MLP neurons of a small language model. Each row is named by its layer, matrix (gate and up: input weights) and neuron, and shows model dimensions 128-255. Each number is 128 + 24 x the weight over its row's rms, rounded and kept within 0 to 255. Numbers have three digits each. A neuron's up and down rows have the sign that makes its largest values positive.
A block is one neuron, or neurons of one layer that tend to fire together. Before each block is what it responds to, as a language model described it from the Wikipedia text at the highest values.

Responds to: Partitive "of" after quantifiers. Fires on "of" after quantity words like one, each, some, several (one of the, each of them), and weakly on other prepositions and word fragments.
L7.gate16:146133073146140106192150136086080131104155135121123104163096127155167101121122124130141116153148121164110120121132111143134148115140125101100095130093175146091120150137122093138127143128131095096139124154154124113139146125103166148107126102125204112124092158124097161099166100149140113134098143130136101164148148106162127094117117111112111111120142100192118142112085172150144123123146
L7.up16:130158125173139134135108124138132123130132109140138153142119120129164127113154147127124138079115160164148113077173139099122129071165123091156116135126160119104140112154151154145092063119127107123106155153145113087131176153090162123143115094136109135096110136120151142093147095159118103124125127111151151144110157152108139132117142087122104162148121129135110084056091125137132123127133
L7.gate121:080159186122157163120155128157067122109132145077158118147093096168162098142115137130103159115137073178122118152127128133145122129138141112105155146143152134144135169129122101180085178139092069126120148147114108143088144128108101169159128134118132147103153101158113141109091092148161121144135081119102142164139101094074154126113120135127150104153105095140125114120139107085128140110147
L7.up121:062099163097103139136128120124175144106122138132151159081142116108127110107126131126068109114097118128146131174099127154142147146122134107152140123167090112118143101143135076130128118125133117132096156164110158110164150127137129169156156133124141107180153109115085093116137109142104153110125168170108140087130129129103108149129099137121117114133140120119132089197121111133126122140165
L7.gate257:135146148128173143162138133125072142148113136143117110132178103123147085084124126120144137151158115217148131093151142135138111146134112110072161172115114132132102150104112130123122169097143103100142133113133128143094122090135089113097173111121152147150132081121162093119172113137128110088093124124141115112092153113100125127081120135131143148128102079151121132092101145125134163112131
L7.up257:115118094126111133138108127161126133122131136141144109152148057142167151123108108122125155110172132159129170123142124087114126116112136127148099173116147125129143137133130102099106113123170117170166101105151104129134133105116089169085127096110154110177126127137167154125144157158107147146159139110142165120125095114119129124115128164151135116137096162104114158112135120137159161124167
L7.gate335:174159153107128124129172119078094156126128130129166098152091110164118117133121144104140140151178126141105139082166108135138158140116127157065133136106146124116149145128121128128154124104127115130104148155138166116055063106163103149159147111119147128156146115148150140161152146123145102135107156137131097141133101126124161126122139132148129121114120159116136166133125123136186131084129
L7.up335:155115122077109187101138136163126145119131106101124108174142094152129092154111145090122156155135148146140167121097157142148091153165077124129109185119111108102130070124123152134069139148153099112141099136098158138126097143153098152098118120141092152048136108133149122118133112141117110101111123152086126058112114124161142108155133151148117113134127108086109140108113105142149131107134
L7.gate565:103165118121122117150126108121096123143210116145144082148163105110154099136155091142105163097172173103136120123143102150096083120139127158112125140096144144109109116110155115136091131122092098115106095143142155133131131120147110134129137129121132153119127102172136153125102092109141105133119101120152124130150145099120169146104145153134128146101133108171147142143072097095099141098111
L7.up565:077116145133126126112166109138151166122113140112160154155134120185135073105130102154120150089088158178089125113118141173126118114171137119159117103131104128083116171096131127140121110157149111102128118144157174111102125128146127167069141107107148129133085136127110126103105144154153142141117108108105162165116142123115122108058167143140127131107121099097112114128056113126150159140136
L7.gate604:137182177106122140171100135121111115123166136120127111150138125158109158118163082121098128143142159111146152128107105149093162115159152140145116174128089132094121177118120150135121144174136150120122143133104139120118129117120103115151137113128118133135153076130178161153125147168129117140123120114156129129131143123128173147079141144096120122123150138135086117101092122143147137130112
L7.up604:091120101097099134095173103134113148105169119136122157111137146148125126145136119147080109137121120151143124099149110100133102149130113098146112141091120122133149185164125102111086132124156101118124108131109142111136141105125075144134144145159085115149099110123113140155095120165136105125139153114081149128114127098149143095126144082088122107093140149135081118101169116127147129153154
L7.gate643:158146143077113127136163163143103120112174159123128082118090125170124137117101144114123120152154145136118094102132099177115158090132108140136137117150134124101108171126179107104183115179129123182178104127104100125131130148113094133131132117129093126095115100074148158156116126109124139101142131101172126121090089104128117123101151115145113118110070144101129158151122095106147093107124
L7.up643:083169189148111154167096101148123146114154116114121120133170059122151135135142174122098119161121119069196102106125141138148111122120123104103127167071126111116136110142109117118112113097135085134105151121093156135094112141156094137150128124149124143158137118121135138110128116148103084149127111155105159096168123147160127096118177122078149109137142119109105110123172094130158166136145
L7.gate680:131132177076104120137141130125098103133164149150131064120112102143156141110121145108159123147169138084156121098135104143100123114125102102120183145111158140145136148126120101133123112132124075097143139137106090126143136139131123149128148099127110102089138099148100165145113125128120102137167175159105099099142122090160190086150124167124150126135176099140143089118162153099124111094147
L7.up680:139173144125158146141123077116110109134117071149098115150110095153116126078073113122091161086133134107120174080168121083143154139079110151106149165138162118120106158145126197136154117139154127144113170113155099149149133119181113132119138122094133121094125099096105137122161129142138087127117122155109105117145147116140139176115163112132124138125094168114121128122130140143148159110130

Responds to: Partitive "of" plus word pieces. Mostly "of" in partitive phrases after "one", "two" or a percentage (one of the, 41.3% of the); also mid-word fragments such as em in members/Assembly and res in represented.
L5.gate410:125179130110121124124099116107105123115140103122154087149155123109127148148106132140132112147159142118127091154134110183149131140129116128124174162142126154145113141154128116113151121142147028122115148144152102107142154106125151115130130162134118131110136098147122116152102147142130134126118136154108174127155151080165105105149120130124115195151121123142125117151098085143129135102145
L5.up410:120126148109112112131148090123111142127181132140140085120132194109141172085147128152104111127106133147132126105131130159103155156136118118128099111145119172155128187160139156100112165103123119180125143146155169159118133106132144137108156127162157148117173146165154086077112161095120111114128112136128153074122090180157135122080141136160135130105143110118122111145137126109140127102097
L5.gate552:123151163122118115102148139132095157107128093093121097125130152147115094120084158101108147106137108160128181145127116119145136093162120140119151161139075115112107128142186141162117126110088105090124139118136148145159115133135161124140131088107191119118145108114173098124050168150151107151149124149169116104106153124120130138104132150148159137141116154120138138093108116102161157128130
L5.up552:116127148124067091137153124108097135111149158158098132091169119103110143118127105134127112110143104127111135124151082098114137150140142113136121127142126142140112132132148126088122084167128163131135142143179153131145145141150111166092137104160134094100134091134133123158151141089168116111143126132132151152145141125154106094100122137065146122140142101121135107163149064117151104132114

Responds to: Mid-word "k" fragments. Short word pieces inside words split into several tokens, most often a lone k, as in ran-k-ed, nec-k, Hop-k-ins, or bu-ild-ings.
L6.gate195:115123127128117098121150128091103118109114123175116151122157157171143158166116106129146173114111102093123145125123101104146121107137097131074141148134090109106104121142189127170111172120089169083117104142161118120138121148129163120123130137133154152129119140101124120131110088126111172147093161127133092131081132138119169161128126170118153156133081111128185149146129129134160156133144
L6.up195:125132100113124148136146114106178094139120095121136155134108125137150106135090104113137139131109106120090081130114112115098128149116097091140153067084093132129103135123111135123128172157137149111141100113182090144115181135116146123167111190147118113117141140097108127122142110105081117123094133156123110185145132150188161079138138132086142142168096101157099109125116139137131101177104
L6.gate278:108095150110153105161142125075147112109130154146119115169106133147110175132142135151094116155100103136139120128152085142119115097160105134117202104082092148098119155119141082129145121137131100116134084145149114143141143105132136128139132122060120106139083120111135134158191104129100107139108137118142099128088161142184167104124098141117145146152082117145154122093131124120105115108154
L6.up278:116124078159152119120123104152123174161108162168126133134095146144116109126120109111162123128160115118111162129105106124133141119165160064113115152066129093132144149110126112103098111147120152098124094152146108129116124110127120137122139151106169101156116141131143076163124102128127090153134127109115128124164150124127128126134121170093139134162099110106101127130126138107136111123165
L6.gate502:109108147127120135108161145106142115088140127142130135123138095150118082141142133170148145113113122119096094130123101128135089151164135154143160132122137075112146083107173109133111152112156107119161135203136103126161141126117074164174126140124120163107117168127194084095155131138138133146147136145126129105109114069149108168145107140111118152133139117132144117110133113129158080131145
L6.up502:122126135135130139114105121123124095151134146122144122181178147139138126130134151115119079109116121137147120156106160141120065128153105153119161131096128126131151094150125117101095157121083085101145095148138112168145143145136111124140104109108102150100107164130133129127141086077111138142118118126148156149122128141171114153125140136134111111161089107141164106077140123132126131092144
L6.gate565:090148120125165132089151113093150132130142104165128106110118140114140091122089102142078169114142147137085132147155086135110097149131113075137147161137080095137127138130136033111112097138129116147162131160111154113179146115122123144114138130124106123147059167150123140190165120136148122138106128081136136108127143126151141127113167128118118151114097122146133068114110138140120110112118
L6.up565:103101125128132129116122129115117152154147155135154128129134116138114166156125103157111109122097102135143137110133118126145129147130100126170098103125131143158096106141145076149181138129136171136135083147168133155150123144064133131136119080130152149124175174116097128150143135123161114127129082177119137101127107169113129087115132095152147111133119120129153137143120156055120163119125

Responds to: Mid-word continuation fragments. Word-internal pieces that continue an oddly split word, especially compass words and parliament: W-est, Nor-th, Par-l-iament, c-all-ing.
L7.gate22:153121137120121117193163130092103146154143152143107134142144163130080131144146086149186165145107100124113084139146125133086154120152088102122136133131120135121163181118156129146142170098100164100147138164165148152134124096114089101094174128105148086142121147109117126141094096136116130122140119086093146094138085146102149168146105137136133143108120110124119124114127108131148142094132
L7.up22:106130104175173139093156108109104139172122080117128107121125088148082110108143107142102182173119168133114104095130148165085106138159103081172141124134132125132091186106097157143119117113139146113091148118114094149099130160146153133152152148158154113122148148086109171181139130105191163132143080141116156144114136154137127141127151157158137179145132102125143111120086160124127151139143
L7.gate33:116134126082122137157163115101106139077167122148146107103124138158125089079141140128098146164137125102132144114142138104084091137155116144128126168130144103145148165142145129102102145152100166133112133167142136111107101134119051086125098109126178183112106122100134117151100122123085097126109121129117107083106125090103129124147166141155123172143157099121121062151106114181190137130132
L7.up33:134135148113127155114180156103106152158172128139133136126146114111153062166103155137086136150111143115146122109118152087101119130127099152104142099093117127124148135119135137079137120144116111139104148151125140147111155113117117124172119090137149134121127117093165152170138100069156085126152159122126080089128156150115148126106133096114094172102111087129098067113062120135152119130122
L7.gate53:126138162133093105116150133118119099110083153084095118113087102137137111137123162112100134137128120162134116113151122079141101139150116138137188185125154120127158148098129183161144133091141108109163123128130155123170150150100072162105106140097155142152152097102096132103155120139081085138140101098160103118095144118142130079150145073137140136158104145132134142104161151124117173128143
L7.up53:120142142153092116131158134158073128145134134085147095105150139105164140116119137148142133150133100191126145130132108109128117131149124109119156136117132135098136126138117151116138132130138124127138122171111157091131158083103082159143160139159167137098124086094166186122095153140076126101111145151110119134111135138179107060122156130121097125133082120125136149153148115115187136147134
L7.gate175:083152114116155127143135159080127120105128143109125151126128127128112117139131134139175122171105077103097085092120119151118150129174107145159148129095135111133125133122143118075118132157167114160090121155081159139139114115114093105121155148100139149201128141106128119084135124141143130141142140124150129119127170140156131125154156145121136159130092099093120146145108084137146155109130
L7.up175:091134137095162150143140174212123154169111146146140147121135130100094115174158092149128173152118117128121125095107114141131097092141132126124087153099114123169161140137115101132114131094139096145157054096146151118150105128131124113151155139080158096126154132128156159087142141131146094137152139167090184136158121118083095151149109132123133141153107119126136141132088107087153158103150
L7.gate309:170166151116090124111145159112149163106123111129137143168091103113080123116121146170122101138143128115123125145122130145119133129179105083136133152145149128128120109140117137136111138154145147164091108128085103153104113131138095152173133111116144146133166111090110119181117148118113102099157089132165132130113119143095108126152106097125137118138129085140161129094107137136184127096140
L7.up309:094156141111175122134151146140146106143111132096109105132126129112089111122108121162127125146113131126140129113132108127127108134166082139128129084128182103098126126130153143153140133133136152114113140170129100130128142081147115164125126146101165133131104098143125140098128095115093161073078127127148117162129071146154117105128135075179125140154131124128151146114113070148115140110126
L7.gate479:119100116129180150131159154128105147131108099106152089187101100177153129121092175115138138146162099136133165076149148133113149180115112150113153121118131114127145103116134122135109119097177149128183117116154134122101107112114116159144146130102126171111083123136139143095179172121142128133145151166132121139115206124148137116149089113131136145119087090108129114152130128125104114116131
L7.up479:121137142122129153114165130104088111134121133113163146073131153116123111127124162130138167140157124083147108174083123150148075118105118164129062134163113102114175152125118126112137124100128157117131121120149098114148137139100106137128075135085081138110124169139113117124166133091130128127122123119124120178162158141105090154162106168159110121115132152081162136127154109150122133082155
L7.gate597:160139152152126126154137172162109135120087158098170140114102097093108104157111150129115114147140084139107124149158118176141119129122166134136153117153128124143216132119148166123149151119160131106129095133153135110118144129120096149153150124076128183108126124167112126084087082108097127170132164113113150103098080137105091136116128135130124161140118081160129084109133108122139153126111
L7.up597:116127143149161128079118152130154142143165153125169098134139107124130106128145140157135126162160110170139127126170094125143095152142129100149131147130146126114139113142128104123118127122094121124114102141099095093159212145125124110132153182113149137159124116125116115088136104135140139152163109112092091126120127108117149092101162132084130118140133087118172172122183147126145142135125
L7.gate618:121149146112148122133140134110101154101108140135083107110128085152108096128141121138125107086151132182175138124143117179147135110132123085103172104127175152101136127141169138125166125073124132154130139136101136124118153114081170125108127128128179162140114151122121099145141148145119091136096094074154080151124123112091153109122165122096137149139088133101163148193134153108108131101152
L7.up618:115133133141153162114113137101132132111136116149125160172127093166130115105159109150142120148117133114132150169089119128128161161167160090125136109154160122137115124130154105121120091104130119124173162147163136118119108087072090137136112137201136140139096128114129138133133097136097107154149103129140142134145101124095111093096081126115162132126079131117128154128132090156167078121116

Responds to: Compass-word place names. Word pieces completing direction words at the start of multi-word place names, like S-outh Africa, Nor-th America, E-ast Timor; also United in "United States", plus digits and scattered mid-word fragments.
L6.gate24:132125103129149131104135158110119127139096152138116138134111144095112102143138145115159157106093083079158145119118126118123148096179129115154158165128106107114148107084151113092135109150098079123126122151123069118139090125120143129082134138100122197141113132130158165097128130140131124116136116081131110126088136056102135128128123144184146137144115141146138083133105113124123132114118
L6.up24:116106107127115151121127131129102121164147152120102142109126127128168110164124114103198148109095116114152172114130109109159107144121097090146149171116123133108114137100156120120152167129087161082111113154121090137118114157141131087106144126091120147174112149143109130132112153132129125152114152106127147118095157086106143113126118137130137165145133141133156079119151124079171107158133
L6.gate61:128179118119123137135116145129117159128138176140125127141099105129138096141130164116156126137137135169177136153116153128137145137107117143066152133120131149148136203117142128142122157136094120102097084184120160131102137097136118146146074121134124180122120127133136134123116136103120067109105112124102135124124117127119115077146144118106144124129119128123109126095080107116191147082136
L6.up61:118152132136115186147149079115162089156111125137094125120164153121130139120144139089158148074112104129154117170132129135130118109083089166153147115104126117095131134094134146129174127139118146126124108143089100136112141065118126177120090128076148143151124098105181141089138145114090117116162117157074090148127100102090134110129131105117116106114132118116140100149076119125134133130155
L6.gate144:118154121111110136089135138151107090123146098125111154117145079158120137145123125147121109170150132140067116107157111112128139103151123155125109176134109140130137152145127129140133138114126120141115099139172109079114103117157118114143128086148122105150128131083101125154076132115138172120163067157129129122142159139102095128067146117134161125086143108139159111124113086171172123113123
L6.up144:099154128178111125119170113116145144093112126116112131128114090163099128144121098117140113128139108158120109143114142134159146117159117129135131173133117110107158141126116142135129110135146160164150093123107108135119104170135137158103128146116137159157136125122112175144119093105098113103097150171138150080127087100083137147155149117121084145075087132115162167133129105117157124085129
L6.gate317:147168143109155150155163137088128159119186122124155141118138092120108146131130136127138162141174133101149124124148112127101116129118101138106129146087093170191124159134157127125157098110100131123112094151111082090130100157130084129161117140097139117151090148078129112193090145108138115123126119106125121035136112124144144158156146151125148161156133125181122130121105109120119111123128
L6.up317:121130106145116127077168130118147122124130081137123127115141116129138076130144116126130138103090159170105144125150141116139146195128116080128134121180154118128135194135110121126130095184123155115147091131110095129071101091132157131082105134124182117127124078108150107164136109139144128151158142090108087132129140135133094153094102144129111186103132072127152123138094148129160132105125

Responds to: Mid-word noun stems. Second word-piece that finishes a split common noun stem, often before a suffix like -s or -ing: tr-ain, landm-ark, bl-ock, s-chool.
L5.gate574:125157152102146058142136168114138156082125139127136118116113103078109153117094084167160108131138102132136084124110151129157089121107146110141183153068175119149159147140171124156141149115098124146131127179117132141107127100109155106113087111136136121136129114121159129116127106108098135153134169144119152148126153138125145092142113138098174157170106091129115151180165150160138143121148
L5.up574:156123110157144144126154083134130147115126100129138118152108132133124150135155107088117147152082092140130123121130112152161129098134101137132159117086097138088134122150149139107149172109111119083153131118114111123166081125051114102182097164123124122128126132123130160112173137120123126148112154129175133134120104143107156101128101115105120178076111131147115195070124160145128136130114
L5.gate594:150129108145164135177134160101134130136138110137124115158060152128134132158136109148130124141113086129124158132124121138172115131133145140113177124097137087127121109135161133152147153154135091080102137132156145094078127109139143158145085147118126122123079102143124141145153129106109124146160127076149121153081123115159134105172100145112165109110130129123135143132113144140128123144131
L5.up594:134123136124146125173159117084091112143090142126116136152121140146138124149125115122145114134091107126101101102156088099181113108124155103160115139082157103134163188132140112160129099123122134106137095137135139187137117181113109147115135095142165082178139139134179135158157100150109096134096110115150080116105123120120161109109131091094102114066081130166135126155137151103100145100154

Responds to: Partitive "of" and decimals. Fires on "of" after quantity words (one of, both of, some of, many of), on decimal points in numbers (88.7), and on mid-word fragments (rece-iv-ed).
L6.gate260:107141148148126119088143129100104143096150138118126094114153164098111128075144138097122133120155167144080177115152098090104138120161098150128137143105150134111114149087126152168169107143139129124144127162110122107111112115136123174142124065152152144155109076084160151153149145109159117123177124164127132127108172130109186098095133144125146134113097111152112149096075152138178124127141
L6.up260:130177164133112158157126174113139135102112149138124128134164118118129124129044133147119091130142151133079135086121113139111157066129151144116146123102152163139109142108103171142150138083102095152129138132132121142107102087153186142099137138103127149121129127151138134150183135146163126152121153099105086175120116114136130126106141116136114102134166144138118133135129121118122086133109
L6.gate377:125123141138132101097120122110144132149166118196140114125127111157107134144146086151157148129146143111153146142174118161086143103192102133125127127108104146136115129133141127125120132131100108181130123168135095150121109127092131097107141137109126168107139130152141127140135137138101098123105131076142128154151153097085169128135076130080155125140116136164115133114082131105213095169174
L6.up377:133176101146120128122160098083108110050139129129118128122135143133124153102109106144123135128127157131146109165104105153110139149130104136094177096145118138125154129135146176121132098120096105162115126138158116134081090127161139128128107145103131162102115100163117148106098163122124112132163163148124165127148150146101139154126151098104113139125085121136109149155120120109120130123125
L6.gate393:099127146129100112139137144136083122151153115129122111096131111099137141126091112120117136117139103118137162091134120141145142168102117107154145112149157162146121142123130138167099132155096109154146086146113141127102113111141115224126130113099134112108133121117147177140150131146155096097112094100148142149109145106114189126119146109138122181131103082134165142129065107161175132113160
L6.up393:088099153121105106113142115119098131161131140121146053138107123120142120150090095122100120102186080133115138109174091123119161099087135122135112133123158114110142154115142134114124086119154119160164101146121155096171168104113152174153124144103146123133103133131113118067115119135148109135108136136141199113140147135178118125137120055130098089115172122139127125132094128133157132107149
L6.gate482:160192148138098084116117131105093104072110130166138101111077113119118129141099127120149105180148113151082130124126140159160134126141102147089187170133093077087079142131139133136145113146104100161142134173153141102081147111154150161112146114112100140118157117128105128167143132149137115139142150134177119141121107077136161103149157099134123145133127082153127142127099133083172081137115
L6.up482:104130163100139139128106178148123127123123157095141091127129114155117185119118128128151105097142139103171106159091135115084123123114096129131141151187114124149088175108136178131148146123123151121139107147176181130113110125101180149101123120110107132131155113114149121127141143116142116116147138176112123112127128135139089123179142148154150138115134079105108138149140126148144100143088

Responds to: Mid-word fragment completion. Middle pieces of words split across tokens, often in names and compounds, e.g. gro|ss|ing, Scre|en|play, Gre|en|e, Bro|wn, St|ock|port.
L7.gate120:096118133121131097167170156102115123138115162159107136147135133122126138098081131135139164166108078099133177134106151136144097098175126109123126153150109126113150087080142097075073128088126142091124095108124116092113108114145137109161112128063170142124096135099144150141121128087109128097117122127130128097123156115142134140142180097161156125135160141128149114122122100143137087117188
L7.up120:094106115146136125127136101107131151110144123198092156122127152154113068104134122157105155127120102169088098084152115158134138129171167150147128112142126137125121096115153138145100148172148133136137113092134106158159152099136099132107097127129141129141112133154130091131105088130114151158153098114142133130115113158138102092087083100145136128120070172103126086115122139122122148177099
L7.gate164:104119154111116120081148134129097157141145137079162119154095153128127106123102145151143137131111123131123144115157127148120134130133135152119133129139121144107141097130153127154127167120131153125147138186168133119123132134176140208156077116074153166179147046129126150131129136147154107117126075142151104122100104102115084088086138182129153116130122161120129138140142074098153081159112
L7.up164:138077110153156116170119128141114151120112136152133140119148148106120095082161160131153142120130109189120120137102140144074125147120148112182114107141149183125097154124153125160135146163108160099116154128111075137111136107089117161153118172158138065138119118109129163129116137141139095135155121102139082129132127136116106088145113118111115152162091137072145163151175156132137117150122
L7.gate210:138119148154154104148124130059080161120148153140106130157129165090113114109174119120114149123161101135155137107152092118104153135118128142119092153145132120119115112106163145170141127136129133116138151113115110120140091132101142126086100111136151132135135076132143146111136139137086147104136111147162119162101174130145145146108100104162110145148105091121139092117097154189141130132131
L7.up210:134153154118143093150139150139118133158130130095114100128128130135138147127145140161190119118152063119106104104122113152128104144118131118113127154116164097153090158152123121093137126147150120093074116137122113153102169141152145169096090126112143151092120100152148121118123139157108140108139080097166138149152167144117121137118132099109136130133157094095114124134149167149130142178153
L7.gate366:122128120099169079123149105118110096150120146166151112148099125126165143166162121157132135097130104147080124111149067136115135087136186091129149144105154123140089200118140121126120107161156182097134132158114111072120134158101114171092104121119172105101108126115130104087162130117158104139152124141121123122136146122081120084106135129138146162154094115134124080149155119145103140121156
L7.up366:137127116159144114178133136107147160124115163178184124150121152132121154118124130135133096141163122130156127152132108126164119140117163143110106155134105148084093131131145115075149109136132115108121132141183176102151089153100134113104105099094123102153105161113128134100164117163131056138121129127124143087141175155145121119125092138085144139147115106126122140132159091146069102095153
L7.gate430:111128133137123110165148157094104160146139124156166115084093118083110135140105136156133138132101108155110092090134106132121089122138134106140105115106159138156133145128159097132138063147126149150160118151061132085142143112124087132116138136097136180144157135140104139128124111126152175128127114118168147125130151147122131090133121117122147157120082087111156173110129140137165136118167
L7.up430:142103148118139119176135080088128128099148139164192114100102068131148135114068114160170152121138122153124116159138138117102091149107100151134138106143134151141069174135136096155153096154088159163139118159141167144121128113136125147148124138113141131143118129167116132122149080132133123159124115090131185125105123186151108084120138125093130167131084124093116136094141171100124161091140
L7.gate506:159113151074147145132105099108129152128144136176132126167116112137155126141157146150104118112120114102134153137106093113115109132161128107108162099137116117119132186095158104166143114098081115147112115120106134137131159120079082125134131106075153108129116113123132153151107102142093110155159131117151097115125145121138147092126110150147140138147086135141105088106106123143138141074122
L7.up506:125115174127120139152137112097094161131113123141114127125166129106109112145153159113182139143128084145130158094120077156122162111101183101120123148108142142065126124117107108091172099136141140138123140139135103123116146089138185092138107119133106155151131102140078120116193160092112108129109120133142117168126098108140143154117135146097139133150135093166126117148105117122139128114129
L7.gate564:144148148091140132139123087153147143095112139101137118187139166120111124151086151137158185148111094141117177168100138133143134122166148081143133147113144156117118150135174093146147141127143126078118136166111106159118171143133105124161125142093113161122089143074150139117111075141100146095124111072120131122106154100150151095132132107148119160097170109152134131107130123112136101111119
L7.up564:157131099118138155107156097143147154147106162157122108158112145157124108108109102171137146104150067154126134100202136129137142143171119119141127176115136120104120112149131089131098125095106134148120120157123125135157162107101125127109085136126158134147129156103160114131169118142138112149148094126143127124156091140136116103132103103106144134131152127131102115123119103142144157134128
L7.gate628:083119128164117110132195138107087150132093125102098113136136154177149153143129126157161148116174130151092106124135106149096125105131145092140167128111128154096140122122154113136104125147146124126127109140163095140144095167112105131130105113129158122141094116053168138161136096120117157128124134129120114093126077089129123164134103122120110143146142090141126137093098122127134105090136
L7.up628:118125144110154114171120143106088107166100182134165124129119130117112118131124125147147115103172101166109135117132125126120144075105165115176136143085151121086132151134136135111110121128136101138136116130107122131174154149104149146179144159109093098134164137153128145096123114103137167114146132134171101098113073155108151071123119119120135172132125135095129151116151091096126117082132

Responds to: Compass direction word endings. Word-piece endings that complete compass words such as east, north and West in geographic text; also similar pieces like invest, destroyed, and title-closing =.
L5.gate463:127144132130144153146119116140072109152143108122094120103151147124111136156118160106142205136127142169145114096181136120104120107151083105101111122137117145095123145086149135154162157098117109126080082144138132111128132143101136132107135098158150126105145141095125122094127195120134133105125114132153111094157134102113129113109109135081125151133123120142110105120068126123142128151118
L5.up463:135084080119102146108145131150096098115170099110130159095120117115118121156125167107143119129117109098150130160090139087110108088155129120116123167142165148124133122123145128132135104142108104101150142143124094099143129126166086125121098139115138156135144106091141120122091158140126097137152139150114087129148107119128151113124124181157173114134133114118122081109094091076144070064146
L5.gate593:126121126096148145129110161095141117099150142119121114102123140125140133154113141126162115172162126150138102108093140128071127095064151161136167111113090122106211156095151124134129153142068088119131152136124110062144138117112117116097072116126132117137126121107177106158090115107166083118124156109120114116141168151122119101127113142127111149136160144134114152164124091092135165090136
L5.up593:140113147118108092126142139141108122117148111111079135120109152183161130172173126118113184115140130150098159124106119136134158131180142082129162141118117142129142122111111127094085092134127135090171135128177156155169113147139067118113109084159144138125112135092119132182101157135142137129136149117153134119125137129126133090147127124096119173142154091150131131171097112113132141145122